config.yaml
n_layer: 14
d_model: 384
n_head: 4
n_kv_head: 4
head_dim: 64
d_mlp: 1536
vocab_size: 32768
activation: "tanh_gelu"
norm: "layernorm"
norm_place: "pre"
norm_eps: 1e-05
positions: "rope"
rope_base: 1000000.0
rope_fraction: 0.5
qk_norm: false
attn_scale: 0.125
bias: "none"
tie_embeddings: false
parallel_block: true
init: "normal"
init_std_qkv: 0.0326
init_std_o: 0.0
init_std_up: 0.0326
init_std_down: 0.0
optimizer: "adam_atan2"
lr: 0.00066
lr_mult_up: 1.19
beta1: 0.95
beta2: 0.99
lr_head: 0.00573
grad_clip: 0.5
warmup_steps: 223
schedule: "wsd"
decay_fraction: 0.586
decay_shape: "linear"
final_lr_fraction: 0.1
batch_tokens: [32768, 65536]
seq_len: 512
doc_mask: false
train_tokens: 344500000
steps: 7565
dataset: "wikipedia_en"
MLP neurons of a small language model. Each row is named by its layer, matrix (up: input weights) and neuron, and shows model dimensions 0-255. Each number is 500 + 40 x the weight over its row's rms, rounded and kept within 0 to 999. Numbers have three digits each.
After each neuron's rows, "fires after" lists the tokens most often just before its 100 highest values on Wikipedia text that the model never trained on.

L6.up871:472478486488531469530518537437605545469531438464506513533492520542453475479577473451521549476553487491443450553465490486512522544500507509534463484417449546504447485512469491482526497482545520515434505423466463499485535507531514450435477569447463499502541542476533478527529488497537563517534421544514477511488531422461419453484454492516534582548549509568502513485464472540562540478455505459515423443504457524528459485546472565442460485528465640521571487483531498495495500478496495432548557478506551524437510439476490590460490482465553484515530488481503525537475552451572524498552483538462429545549513634536459425457559479489510443541539536553436503425561491526518469481515428468440494533485461559465439538500489521431436522488541497423503496425425484460427523502528453
fires after: ",", " "

L5.up1015:510483467527541531570500608479600461507472508462517561467497432441512560501582486479507524493547560463467517462524466491394539534493384496535541562493490517452435478458533481540493483468494474476474512525539470512522463464489502493515492478416463480510549543451454476465479460518522491562531491493491483490521465529533496420537495488422563524623563444556442529558498524456441490495500558589454495492513427494452483490536508492553519522527564470461491499527495477513544500511562551454524478532492576485486542484402617561493538490408527491521529525435480501449452506398523532477441512560535440502563487458514544520460435547500616521418461514554502484527494509513532557497518458553496502494444521538497427507482508493547488584501478460492550526492466500504522558505482521
fires after: " ", ",", "th", " in", " the", " United"

L11.up1055:536564458482481524491435510512453495420474429461487513470512479473499529513538420495421488491472516491563532524578540495534527556477436511468478450506485524515550464513458506507486458540515546533437479451536518478549469463539463503417527493454493462494545406540579502605480414501510528507452619529579525530466501510547508523537529608477553553558501546426470527535525521457475500481501532541495448444494534480470460498575495586491512498540540555522463515480499460509483434431528486422500478509535475484453502548433480504460535438471521439531449479485518502566469530454559530470511526507469508554509488491456505482455525514461573543516512556515434429529470459484512496477512535438449536475489485485479521496511503527466463525554555506542488481462548475483467537478435514
fires after: "0", " (", " MF", "R", "1", " —"

L6.up699:570501502477493522496512540507463502620464514487487493498467506515386559533478466468552476453611577539510506517600507496477490524508518473464534448491537477508448479513493486484490479534523505519441571510510496510581482487534473491499529472493414540496528460524520510583381460462483532515588520505529482490450460444507467492525460461583571503481526479525522462525510456477513484507453466600495395440520462478551479572447522477502549486475560550513460527524458498468492466509514506519501522517497480479508524541461507590396475492509535469481496546484476486536477491405519492459602459530434511516472459510546523467468485485462507527487550523488472528501478499483459478468558490505539549498465500485455462434475545517502404468539554486521489500434545560472524436512455487
fires after: ",", " U", " of", " Northern"

L5.up739:489489485460539489507546520565546436483378440564544481590480480536422481531549484481468473481467618533539521489482524561483542458459521513517563506566451514453422520503459474490473450525552487563516489439521531543524528522474564490510510507480450577517561527507488483527511453462548522463547456518502432509468429456558523449565494532518550511532585476472542477575476504508572469488527499473517435504492379497477450529429474585503491509614525536563521590526584444522543467494553500475541461532428474501443493411405496539490495534500497539528487547505432428482528451454488503499514483517481489532452453491507542433455484512474524524506522475483485507479549535571470514476510445566517533447505499500512515438484520487414542550413481497471513526502458529473477548489495517
fires after: "20", " ", " of", "–", " University", "19"

L11.up606:451453481542519411487512470422483545505517453516623577516416556509547545487577545539556470492521517459532456458564501506484514556538464457475567491425492435493467509512536517480510532517507500517523511510512597511485473588494445488503509567451485528466497461529516467534454480496515517485526385460514429577527565461497512468443486557431522529562514458538423536494457497523460483488426540492470540515511450454505500509493517497518533510516538575554413463569443467526455502472519532501436486451531437465456478479499577573527505506456558507488489543477519536467435465427510493501489561526472527483448453553525560513490515536536523429487460444506462426481463475469482463486562439526480551499548527613466513545466500500473541509532531529505520540456442516501456565525539500
fires after: " "

L6.up947:499486573512588479544410471543475569510465526521535551480478451546487489547512495469497502510600490533491510477498527502498434515578459497485581501493462497490501475491482541512525470533435469507524448497470550511487535464490495431539462454462485576457518528441495516498479508499479570483401480489492531530572470416460476512486504472489508641477434491529411564535482479526511477496482566506467512498542505427544438532477564515430498446448504491542531455498402471478502472475455529483555497497402480443457518545538526587533454457478521502517565514452446474558466509494527497496519486549481512603485453539557565483570517497461495559449477528547454519482535512576453477449527464553493473449452508511551486456467556498473405446504502524480496455480466519573448486526512514
fires after: " ", "2", "1", "3", ","

L11.up248:485437488527544476485491581520547496469478460481454538454467554450520500500486527462485560538497523499471440504466519517498467503457445525453570513461495541543499480447521460582492536475544521466545506498481478690508500474546464494454541435478485564481450583458496492501442462525469543551532529570563533501474559491514506452463437491532463501477518474517526557509504463530411450506491513469443453541536480489501502482576532552624503492521546518513564518542553483473509572435453515515534530502479585507453521466461551470455536512465567451468510523497444450444555432504530492471518445434534446542501475609506431500570487502463519536530503536551535504454472504568539506468501500439436481430500587511536472474494495515510507581491493403529502482527476475521511504585439462
fires after: " |", "|", "-", " Total", " January"

L5.up1371:488474498424506442565479561539516522519470462469472455511455434513503472505562500506444544503562515501441506471575435468393463550503497539511514549449515494521452458486548445488550427458575532485496511466581491527483468545455522470583479519455426511403439469533539527567513449472487443509571482463485542512455550527464512461514480501456597516548527495558544576527458450433483484490452514573524467440563525487501465521460488447485502529532539567477432492545484537455522513500549541466482571505450520566504549485543511482511488470484534439467503507513511533510487540446506492507528477559546518502501487500486435498537398516438520515536522482524533452562519464508530478440494504488466551482436574560517411488481485488552393487487510519477468468383460514457550502496504540
fires after: " and", " of", " a", " the", ","

L6.up1027:485465604432546493499509563507557494417406454508498555490478446595486516559498444513539505548559541452577490541483433465475466483456473458480569459475523538479538500483533532455494490472572510530505520438559493454485544502497519423560499565441469594450537559439513522530473509553498501577467365504521535542524528467464521518481410474530489511499496488504470504503506497553573486447471560515527482505506503504447509441496572534446502487453541612538496458494494442519517517477466494481505499498505552554451497427463505550486537477424566490456481596487482506472504477478522550483573507495480435538515481533486476484494506558498537507511537484518488514440497537597494521491490435477485522571484516517519454530474501477440432493504471540480419494487501471518459531519473537
fires after: ",", " ", " (", "91"

L5.up596:504463519492487477564468569485563506490477448472541551569500544448490518459444530443488464472422480487523520423515457436521515539525453440562560500474480543424532497437592548508538514490521524578483445443504483533462549467525515589511515495448480434502455561487488456451458478516574529480468447419507473543522548513505479431478441503420502539517560497472517525628542500436479475530489614498464514539522482500453473506477572534570587523533522535562473544495443447495498483461487435480483487520522495554469520516539539452564560484531528494544445526476524432449502429459509506505505500541505589521507436510540451498463431521495520504491493525554483473475538479537413502495569409469515533466498528498460506515443462541489504489435516473455517518540386463489462489455527516
fires after: "==", "-", " ", "|", "==="

L5.up768:461496482475547501488435602569544433482510476433538572454486552521501460541504525465522596455512489489468496520460462467537548549511529504455558503524434499469538479543495495521541498513494513518510589478582519538608520399498599519464457498428504574496547571468440443458483440549551553546461382487466477522452506451511541471427475501514575555582538491596474493458472476517499518523420564502479535527513551491479475540502550492402495522521526503514531533532547469507493500520519440481530543478502526582468529409441469510550519443387470507464450522531482507492489474484453543463476531530471510513496505633478527516530457528524584466525544507460520437525511578551503533481496516505470490504457517483527512484538520484486515542497477466484518475459483485474465552491482537
fires after: " the", " in", " ", " of", ","

L11.up1052:507501457519517475506450449527519526561462408506583511495483513496444524509552486564492454511542494492502487518476518456504482550482469466509619495442522482503525504513573501475496440465545434415549467461459575495550503517526571502506457564457464544526540526487495495512473482464578475503504437492583505507517630433551490508439508502552582506543551486511473616568485470510567390464448546529516437533511485498476481484453507478466440474538484495527483543513511475563490517487505557428466616488516516464496462508485512537430506414437508508445530540479554453516450470443463454458482557526497613532444525501533529487579433556484490494458520497464551440534508502586443525517462460504522525539497639484474519517444524565522474525480466512450487458498472482506454476532554443
fires after: " ", "==", " first", "The", "."

L3.up405:499526540532508486460479492496501535472548491548527528537461497523453486544518471467475504442469538485484495522475550496453528539505495497495482442534464521450523505476540512545518500545520511531494496478525503514493491515491463505514490458481526446449529547503523448543513511498510584458496502546541494521509493465491549512473528533480477504488498505503432606477433544565518447487518516504492495526465533496396510465476559526514502447596494563548545518528420489570531510487528456434558490491389575379462469530364505554499530479483517511498499485492428520519511491473407534473515538519442461532506532539521434586492493534479537494546465539529440299435523504513478567498488471487463495493480504498463470505484532476403541496407520471499533541468497528550462529437476534
fires after: " (", "-", ":", " |"

L5.up664:545472552431537505485439513487530534548509415483492489524454487561565513468502463461505595470549513478512508513571536475429458526547448561517461452529516512431432447515463484582573469495541520528555485503614496592535507516503539512513486415474520546418433554580544494524505511508412480468558479471460480438421422531505471376549417498525517507514563467539487538467464433500509493501470535608545520471506495470514487498419480490494498516485532538502538475514461488459426508523551452437556486492484525593520542472507471524545537478399481478486501530526510509550530543450442454538482543527522477508502502560480501506507399514468513482505482525512469434565513516553492532448507507473481515487489518492518437498496550479459547469423494493457466446474426531559472527507475504
fires after: " the", " a", " The", " of"

L3.up220:475509519434569489494482494490547472467562492530559543560451593510523509554476393479496474479479528465501482508500522527539480486521447471506471427457491509562513524509574524462504515538492470455522515486586508471455535539513496554515431549463503473522587546502551481578458456460581541542509478498468562511512511456529486453492460535530503516446536479518557535483502458467507448436569540550483459531537501523473489545434521529557525488572501582516511430552481475595580502453531506418543459472481580458469469474455565465511515520541608522497468537584525416491515512427415522528542506529460467534466482515539497564515535564459501516463478437515458478433525474460422533485563440599486551556534518537467570475459426492487505499452489469527575501460460519501513541464493479
fires after: " ", "-", ";", " |", " Release"

L3.up1057:524481572481505509508463536415435547493523499536552591583481503522486485544513482401524479528520558466467503519493464493495461523531492440430519517500421485520485503496566425464481513508479489498489418509512588526500500495538450541499507566520461471476531513560545478584423512490513567528533521500534478553538546445495536487468512472506491461455495442493461523516471474474567476456485536475479509540531457497561550466562502490565496464507488573549506478467576430574447562473468536507561477503435510456422545507456517543436494521479504533511513515476504391512454438453525497552545460505497481523457459511615462526444483567466493574518566509544424461457492472503446524500489478568498488450476505473529553482435481479599457475452504549509514503504491517522504463505445478
fires after: " ", "0", " (", ":", " |"

L11.up501:499438545478535490438482538513473458514510446494500484541507579472459535505507542484466490525459558479518489462504524553543471474514437453492471429511491465536472449535490431484584531529490601499482544460487528554458470507536469534490557485486545559478465472468478500552498420503520535490503431483547530440430465509467563451511450498445529535592595482488433589528548488502473475490463487556506507500540569521458548565513546544516487517495577452516584526576535459494540506499489484521534569567468568497496501466492545512529516472550560456444526515475478473532572475491499496438521526420524527522484485547499521497449420411540481449472515517485391459523478475524463472452500429511498469539502535459477475460523470475503484560561575447511543497512458525493531461423491443
fires after: " |", " and", " in", "-", ","

L6.up551:529449523520576510601459520387503514460512525468588433482521502535560432470419465454474566507538480428523429530490499460521444534520429481444518477514486514513466464445536469486588520509527549520504501426526529451464491495513468459582539525527497547500451573463467522557490482542490515492504403507563514493549469495464448506499446549511471450510479499550530508517461478559520471517456506540527501477497491544521419434566484561476553484547489574593490462491492432507520482491525480430551510542487435516419469432523522526451534480520510467553565536474510519470508586477491512493492471564505475546503492573519455460479450484524531589496485501529438489435501527488464530419499459542440569517515448562471482533410505480437461515504485396491462483482505510501416514465471498
fires after: "3", "4", "2", "9", "5", "6"

L6.up888:511502463479479531479489549509547454450484426528511485447423456476483508544463499529524442448470583487494525471432511500449539508468494491556554468583517466564483539439475440515467493393566522502454538477498567551562503485542514503536544548510453523471561459505539442489515448504487552627560500504533460480519488526515556466490486527419576564524523447489492516573451523505519499506465535494429463485485481474455535535491503526533509447550582465551520532532551484537530455467492507506449529528533507526488504471429485479463526558436482482510479512528489542466574544459461476458449466482491478520494504481473544467449499495451565442512626512571492536522491492499450557485547400511451568499497476510416445477478495473457554556558523473457498484509446565489510546432504508
fires after: " United", " in", "In", " In", "20"

L5.up1472:508487561450499508531467548469474412496428486492434521513501531449511533496452470476481521449481547513531486479522499470511455509547505418402496485552469554447509478477457474539534544486525517541544509431451530549470495486497479481516464575543516502440501540540528474463433428487472509551586453485584435550467493492553469505556503489495551525543582455495541536480551477443420475456480498609490496479486508448504533459463557499548457509559553549520480485482487465492502531486542509431525523562477509478494545494487530560451508505486520455496451510468515452568497529434495569467512477447471571507507369515471560503465446503496563477458499505557424549546471495556473479497574560556528523506485482428486471491506463476442492541498511451478547541468461533496536478502521528
fires after: " of", " the", " in", " Reyk", " and"

L5.up1364:470475459444499586518495505480555464486513483541498514475509493576458514554531437525432489499581501479483453491513421471487506489420481493461463458491518563481546479496537482542504530449542504430499466403548482514489513501547480482567518533500478584429505488453589523552456468473458503489493438473578531566449530529438504455516513477511495501620457521566472494481474536472487506496504560531511494521479555471431468435540535481511514481533471544515557562548541482581540552456465459398521498464452504482502499493440498573484453472429557486545433562482393513466449493461555510438460509507468474511487454481447413521503465555516490570532491558541527436499509482488510535503507435510478539536537501459491369545465518512437479556490444525502524479511476501518415468512534462
fires after: ".", ",", ".\n\n", " (", " in"

L11.up685:452508517467519528553404492516491548490477504519567516544461527447490547509521551479505529527536458475507417481510484527430485518541460473441519504524460510514542467453508521535494432538495517455496545411508527580544490569514454564495422467498526444450553482552527511559513453507498487536497454477541523533471500546527499513448473599486545469485492491455539566486500528523529428418545525504486481439503505467488442506519513561511442504573434556560515493436475480498509450385443409461517487493487504469434491479450532458436488502480567482485434539507536492555513472522500534463463585542496502568477446515485460505465475514480497590519532499496446447500461455530482448490545502509506409444521571516504524450522464543565529510469539524532475484511511482525461535494463492
fires after: " |", "|", "1", "R", "loan"

L6.up854:466457543429486561479487594562536435437430494519528481523487530541518520560531534423502539522530482502538510491473520483524474532494531503506520464487535506371440470554469507557631526543441496446513503458494476547551481475489566496560517530474387583461495524516541497508441507521495530479493444523492563446500453480467555463451403520495549498505560481553474524446486490539478504450424518585524523520489478479486440491494540501442493500569609553507519572548495468509489525486483481480532571488449472535495541465482493465522461477420502494480518546516488484445493436499519584474514474510527442517488479586523471528497449472493475487512505524540522497546497489637472545525482476516478519545476497468510488466465558480479405446551475533492527463450467544492447451523433516
fires after: " a", ",", " (", " \"", " was"

L3.up446:501490545391522481574385520495496463512476507446497458518510603397540483463545504498476503530485485471485527478565502527489505566513491449475452499577447507442508527485578504457483506508562477443521509477625499528434444570518439513507525522506513468511496453489560442523501502529539553515452401519497482498509511484518501446518492538496470454415546504567500523515512526506433408492506542535518469417522505442512514509443575491538494544448543537544457468560537395478545535474563453497544455520511535515459519376426523486533511484570563488508455551495522480467542500460458499473509550513503470538469440462556551551469407553496488490420481428509469517492484493471466545490550490515477538496488499545507534460465478498530423457467478460504536528421460508492511569494513497
fires after: " ", "-", "°"

L5.up1330:481419481432484510548509534491534445472517403535533532532488465536508480600543429458501527489479512526460466539438468516348554501476496516492475502587527497516420534508500498564573467480468475489473523384548510528594439597475503484505519447400476520479461485480479498568492381486552534560507463516504495466528492562532489460549497469480500519537575456515460521509518454505534524474477482496493486557553424524473432489477478524479563472616579501511502512554509493531525495496493494444554533544499535534502547462480508453526492487517544495454484578550494453498485531466478545493474475552518458498533465549548563460464491498482534464523449487494509522525484439508499532505541442442488590476486476478490466488500503525484523503477462513482486516386419571512523514495463512
fires after: "19", "20", " in", "th"

L5.up1414:543507457447539496562515506537478551559545472512550555544467460469571494461542430495509590557519474512533432452479460568466452497519484475459552525508488463516415495481557520477511483490525501454486494479608587474518502482523429516533441523527412501481431488545493449535435434459501559502505512502447437489461558470512484530529437602476531512494546467485470533438476462495527466452456525563448500434533434554472545529532451514522571441591497544501431470524412508486492486478534591545490513465457524515529535454492597497508505385589489449483503508539492495511461523483530476524512522522466504528447400504583504462512503476474506488495469556560467433476474488453529486506471507544492502459502499536498501487498467523527398468479530519489502440431460551546522445495463461
fires after: " a", " the", "-", " was", " an", " Country"

L5.up1275:460426530457515550505517574491494512494500491475475490549539456586524540568544472556394517520506469481497465485458552545494507563449513581478521488544505496525465477469536439502535421539464519445534490442528530489510513566501570485559509487523423559423453489502589528521450521468472520531509491450505525473405569464550543429496488457483474508518527478577465624515448471499559488413447465552459502476544452510496446565513494508433475430480417466510456489514583530543531539540453518475478588481475443525482462461447497557523447474480508516496486417525516471498437554444499534499453546522509551494400477529520528493533446496487537477530450500486503492514528497465512565421504474453490523532455523443533495560526543560542498482513508553466532454424505617490526481472478524
fires after: " a", " is", " and", " be", " an", " more"

L11.up1045:459516523520504500560515478567518520515503472467514500494478471518511507573531471473493534510514502437507454499532543550533536481457526502438520506529489502483531503551505534546450471434410546502489538443522529459536488492456541409422375512492479460482530544515478510515552417441540537524432543515490551481469503449568539540513429537559501531525531504507433482541529515596491507517409505463535495558525547502522477485545476547469498465496496510510561509524514514533454543482499517430470534536431488560487516470439435496460547478501573524526490406502455437483456513494579524587501520517439579514539477444495451452514577425416494480476484535468423495539493486509461442465470600454415465498514469510422461527516439466523502522542542502491541473468519473544500555551495510
fires after: " was", " been", " and", "0", " —"

L11.up1302:494525556473561512501442437474492453497542508606549524431434511475501513587497444516483518450471480469509463556481443533486539461484516492451514485516514437563419479571526460499529487474479510436570581467493524463577498562457415518553453468522463496514520509550512543522523547441462507508493478510482580526434455523549444509526504530573433551444458549500520501547471492574555515482452493500465463486462499532492416492505519549430510361500560513529441456498509462487500505459504488431535536497486454536493493441448452476418541503459497556492529494524469467511486529570526471610470505555475484510518557503539513493487499497459514511511496564491494532390445457467525517473566587551486538523462482503490454499528492506457482456507493509428548445431500522527459492508480541
fires after: "1", "2", "0", " |", " vs", "3"

L5.up286:467489522478559562438451509561548491526462459522539478496470523524459494523492474482518521499524451554411499543502543468440485486499483521427539511506478544456507537480515537507500536470492503442507544477513568463550427521474524469443526528473463481485541467549480490513510490502565473496460441512492417464490544479547499451534512554542497582564481519620489524496470437535508511499463506478510395494570490473543417532500537560515533522470474507571457474506454508535482539467545449523521492480440538494443481508513462524517464454495534513557530476512532496475538484497554489522488537509509489552498499468604431459515454517505486556512490553510554515499577475581456550487496432612513435459495538527512447490480555511407391487560462545534504435530539529506522432510477461
fires after: ",", " $", " ", " a", " £"

L3.up1247:457493573522560443475539491452517517505550477543523535562501481475506465489453452419592486524447518454458484527504534487537452524524415473522543525422403500452475473474570465468443498558487449482559459489575550498467506549486434455469488470500469476447522488487536450538462506527489572483488429517529488533522519450491522478525502503446491500525499483511462531518479456538501436461512549518398506535527499494552525462528607523508553488515465600530567456429528466567506524468524517446561468468494528470440502477462517484517506485524503549508481513503439434564485475445435495553524477522520457528464527528605462608477466585485510503497489498593483465439551472452494529487489439497486455530552545514466526473433525523447514478469472470508582503487486463510491564524511486
fires after: " ", " (", " •"

L5.up1224:486489550528536523519519556495558464476470544595549465527518514506510507559522471484481464458539506520455426441464484497418541440489423507432487517479510554570461518478503480494468519555492496500562582493503448466531441486505602482498468513505464496453588487435478456489510507482516458553444502499456538471456515478593483462508455581461492445610517477547503558507432487547559474430444488515566472461488499522457454504425545528446493581536534549528470504492535470503519500490562547483498456527462500539468456405438496526501503500532472534519528446533435425493503435451444551465459624460536470509500439486517518517504446464534494531454539499572526517404533507554495489475498486500486470468534565541547481589440521506472491519458472499514511483510450557560514462455495462
fires after: ",", " ", " November", " January", " October", " March"

L6.up312:495497503476508467468478574548545427529456473518534478554516511516459496596500433532541460443489529529493484551527492517508526515513525443516532492584527573458449503567459522476451431493513516488527539483460508569537501499530549484474499507462457547464532477542493514542490491439545544537538525486544492475430416507520485453516526459489510532551523468485474506549455507493527498486498535583481470480512537519451518523385494495490547466654572537550484560527481493557495436497576486475499479493480480572494506442527591515497465527537509486485503540577460463444512493441469481497474498417430525507445475486469536464506416488490498539461581504510453415524499475489523483433508460536401560472473506495423442444538446514436469533556505500516504500458489578516501505452514521
fires after: " of", ",", "20", " and", " in", "19"

L3.up1422:562475520501586462537486513519567462490546541482557506545596478587475486495501508462471513492487494477465482554519443469483471514513442488437543468487510504525474495615505505515569469513509475472522504427451496502475459566516498542562399480517449542557491509499464488567487472462505588550498401473483490511547485427513448533529431492488498558469530470504482479528454495545524529470535525490451446505544522485518486443486521562449574429480554522580460463505504467498508555504496525479496491517493471530420477517530546498525490446524452493485489595519512537501455425535475539492567525508499455572518504518546514499505417508495509489521548464537502501455538529598521567452488463558441549532460493558448490449439585505434447486448504481417518492438433498498453504564485492
fires after: "1", "3", "7", "2", "4", "8"

L11.up459:455438543482490462536488550545504456468516434543501485574577528453478547515553469521453510479494543453504416462511464583462471490495496414440478440470577499476543450483472568561527446445539516521510452497512464478538506550568500504519495522443504628511469569480478496506416405476426550504540391422502490479458497483549474518479504481497545480533552535588473536485530577484483483471445502504432493488529484468467478526487502523563458471579523463484480490520476505477509466491542518483424532522506502547527515496558515484467467457568469500397468565540544479530541462458487508478567461528500549507491435528498469513473499517516509485450457511472480483571505476546525494493533509386446475434529619438497496506485518558525436545563530502531481489431473492517452484529429474
fires after: " |", " and", ",", "|", "==", " of"

L11.up428:465477506458522599570457538434574458473529469516519515444515542525532567536515495427520494479578495497527486500502428523500484492518459485506563487567473522533480509489508482563512512448441513403479440471549521429537462413533464507506500511478508518508554518526528547597506500454463474519523480493553530454458553511561535432543424481450380497531496469525482481564474473560452535535441570558481467422505489566491484469442508552499446441534530611534442529509477442494459452493611518490469468493527549485453518472502496462419480528515499501504513539548464515521447546519522429508457575548520489540505547470529522495438512439481492526555527560552475506469503513514536574507461480533451538486455439510515473502438480541496485496559533491462524456479471566557461517483443537
fires after: ",", " |", "1", ";", "2"

L6.up1076:529467559432556514507485549529459472552510459578485513527405456553466476467581506429451477420548536509471446520499477508499492522556452497432484520505421508473519500453546513486488481520492481475522434514535456483511450527483508560558518490552436518480480530501566557506484540488512505570477527535541537532503553462500526448462485455576554583526470512624434457564510523533528467440449489506484451549505477493508525529521520521460541447485480510551530469532508454542492507468508447475554491575418562547465484486492464482540510499454527503525516518550521511528390544496474441468499531515496539521447508443473450457496434529523490490497459490546535417418485540448495549469527447537547470518457522475487513536481563489466464458494468505395526426505541539453461459491483522
fires after: ",", " "

L3.up138:494491538437553511503528489463497499518466504477546509498513557526461456515539449480481571496536546488539494490481441461549519627520468483510523481542475454587458454634561467471544500500511506362505547439513577484482508528556479496508528530532487573565509530511515492469525545459467521545590440497515507505504468460544511443465473470562523529444474488446549460524497445553557538491564554573410454507498426517505436434480533579528541457458480561548452449489550433442427497502460479509515533459522497468453496520438538450387526470482435477517530514522554489467482496502517490554515496562495460544485548527547563471482550513525477537512518591522427503442465524519459547467519457490430474507445472498484425517381523477547421536483490435416511494531524465542489438524472488
fires after: " |", "0", "1", ";"

L5.up733:517458589506530566529415542504514504493499400483540481540510549487524548462564468460434523530507525479501477472392488466436499539495481487489492500467467520496448427482470493483568472436487542463512511484510536559511516509457613559512497413541434570434582495453540543518461528529464467551553466527505494462430547488529487461456443535482491530557514472497443570535470425471565503489502619512518484470515455438447440487510536477562498497497506511498440551463528474464515467488515447406550517501495538524474527481469495565544487409465477444444451454524542420546492504460544504509462531513520523540469519620516521465529404521435485512534565539522515546558475471569513491440484532468458517511467564443471502509493437505492482470507496548429468477473479544414526537508461544
fires after: " in", " the", " In", " of"

L11.up523:502492517490505559459483475484577551439438479560498538479468513521478513563564506434553512477544511444495538555477488500391550562515487446495480450492493479527467483491540483555520518484506496485541539488528493494489539567494510458492481450446487479518497562583528467558520479468541497527547484451538516556452540476465493472428390566441558558586594540531508490505411465568487519512484517534490524436474508476486453595497535593524498487447539521510529441515479392493518513425526510566524516493425490445512436434449479515472514499454541478484461481485387523536456530386497517494555565552437510536539521511489536466457458522556522564509594453551494409452489461530506567525499473528458497508513453486481460449470525551425480534581496406508528457494424500476466533564519525
fires after: " |", ",", ".", "-", " (", ":"

L3.up700:502531533483511445530451473477528503502494558523535524474461480497445501422435551503500457501529546487578495477527489509483457576475417450453572499512503456524541490482526510457497552549527518530491481512486527557543567497540436496453421509529484472456596509502519514484470516516532485504485567455518545524504466492532476502504498529445446503473535511446363543515506489463479518506518612454503506526514552497449497508529509554503509495507385564518436536505434490516440458427449523454507478452416499426455497492438557541465525526388529510508499487484531495459465493478517538522542530449419552556470546495529424562523524530449519580425547557525372477491462497493455489485547540522514491484512529520437498543417526599455427510444538532508525477472474485529435484488551499
fires after: "0", " ", "1", "2", " Pld"

L5.up241:513515455505537463475503489469450524525465477467553548516489491483492515470471531522570560499521574470537514507465434483429583493529437498494526472467434489398514447532557525525533490469519588577469423514525607499549532461491579504460497588483507477499565511522542461489496475561488533440478456507531466457526505439444547447455521533530528561474571481534481530535491476450524471538442519549490564455571500495461463509420489570467486454521537553547512499508494489500462521489530536524497504510455469429456479480478548511504502494466511454495440520507471446548483486409471511526564526505541484567562492531570493515468491480519502554463546513508462482527443456502395513467494502513444550442510477489482544474505557489494435543483568514398535537466439509464504537415495439
fires after: " ", " (", "London", " Belfast", "Chinese", " of"

L5.up564:484521468482535525523520503557532412567474481521522572462419502487508550492506445556480489465536569485479446533543526516500560495473419477534488517456442528527431492530474494524455543575559533479487551510553463540519440511457473516478493537439478476418519489496479484497470520516457526559484491543525519573526490488560513515467514554406492529610513498539563489558391508504502483416475510503454525477503439510464507535400502523468519454526518580559522506542507438544466499446555474507486542498497543458475472537446521554499495519509505503508437576566416506487443533535518556546480551532465441537545522475526490498456496538544536478410448469511463495511528462490540515495535479451456503588471486470504444499511486550415524516431496497448478552492493564421499554481548415
fires after: " ", "19", "20"

L3.up1013:533495522490534508617364466495551529464543480496506450503490422520527518542484507449428581451489454549524456584578446480549492446556465488463538530523508491462539532528511552442536535526462469556525451455475494499518477548566452500460544464460461510503561499497455477547438466481483529471578486460508516504506475381474469527511424563481486486463461503531462455548542471540558484439484488487473464540500472472499510415475512567509539471520477560544492536486474465469522484495495506434447461454467484422441564500514499517449523493484476536540547505451463467493467500517480522491513584520502536524546489508544562513449484548536502566478526559453463509470498485552481509500538504531535498442506513623476476545369530594507495538482480509455501511460436469551419510563537461
fires after: "0", " |", "1", "3", "4"

L11.up1385:500468463499493510489547445549539487483514526526545503431566514586494523554498466483468564472524495508494510551536431522478499559597525470530528482461475469514461476518497522562573510443497545448550477448542497627576534510407526502425493506480537539545472552476525461497432466430479498480522486485541500500455425444516506492496444459512553515490555554512537515531454505503435514483488450495462483476520456543509488499501553551533528482477519527545502476420526437464441488458588569473481497529473522467446467441442502570416474492480567457512489469549530462462528519522533482538541478496551451531500471563536569503554522494447453496470520554579440533406469529555491515483491513555453457454483509496530443498465567514573473485554503491414509516457569551558504490537409552
fires after: " |", ";", " /", "1", "2"

L11.up130:544458526379541528545507559524520506532490492527440537526445498475434419558533484433520483445557473422500465458536492532498496504493461538489439500459459483510455526522514469533538501488571479491532479476561488525564432610506479463477536526448469571564495478487501472558468444565510553516538463503501527495509440421444490451530464523526510527585520484616527501457507437519472487493451431516470442390530459474444474514473546526528518485523532591518410499550460480551535527526566497448503499576510440530461408465542523533501470464456553538528498572560454483503462488427447524511495452511456499558442434537521527447567502564488530492448498542564485488511559523510504488490589508523511477487453507458448436501479470524513420519549524452464545506451524548468496517565503510
fires after: ",", ".", " U"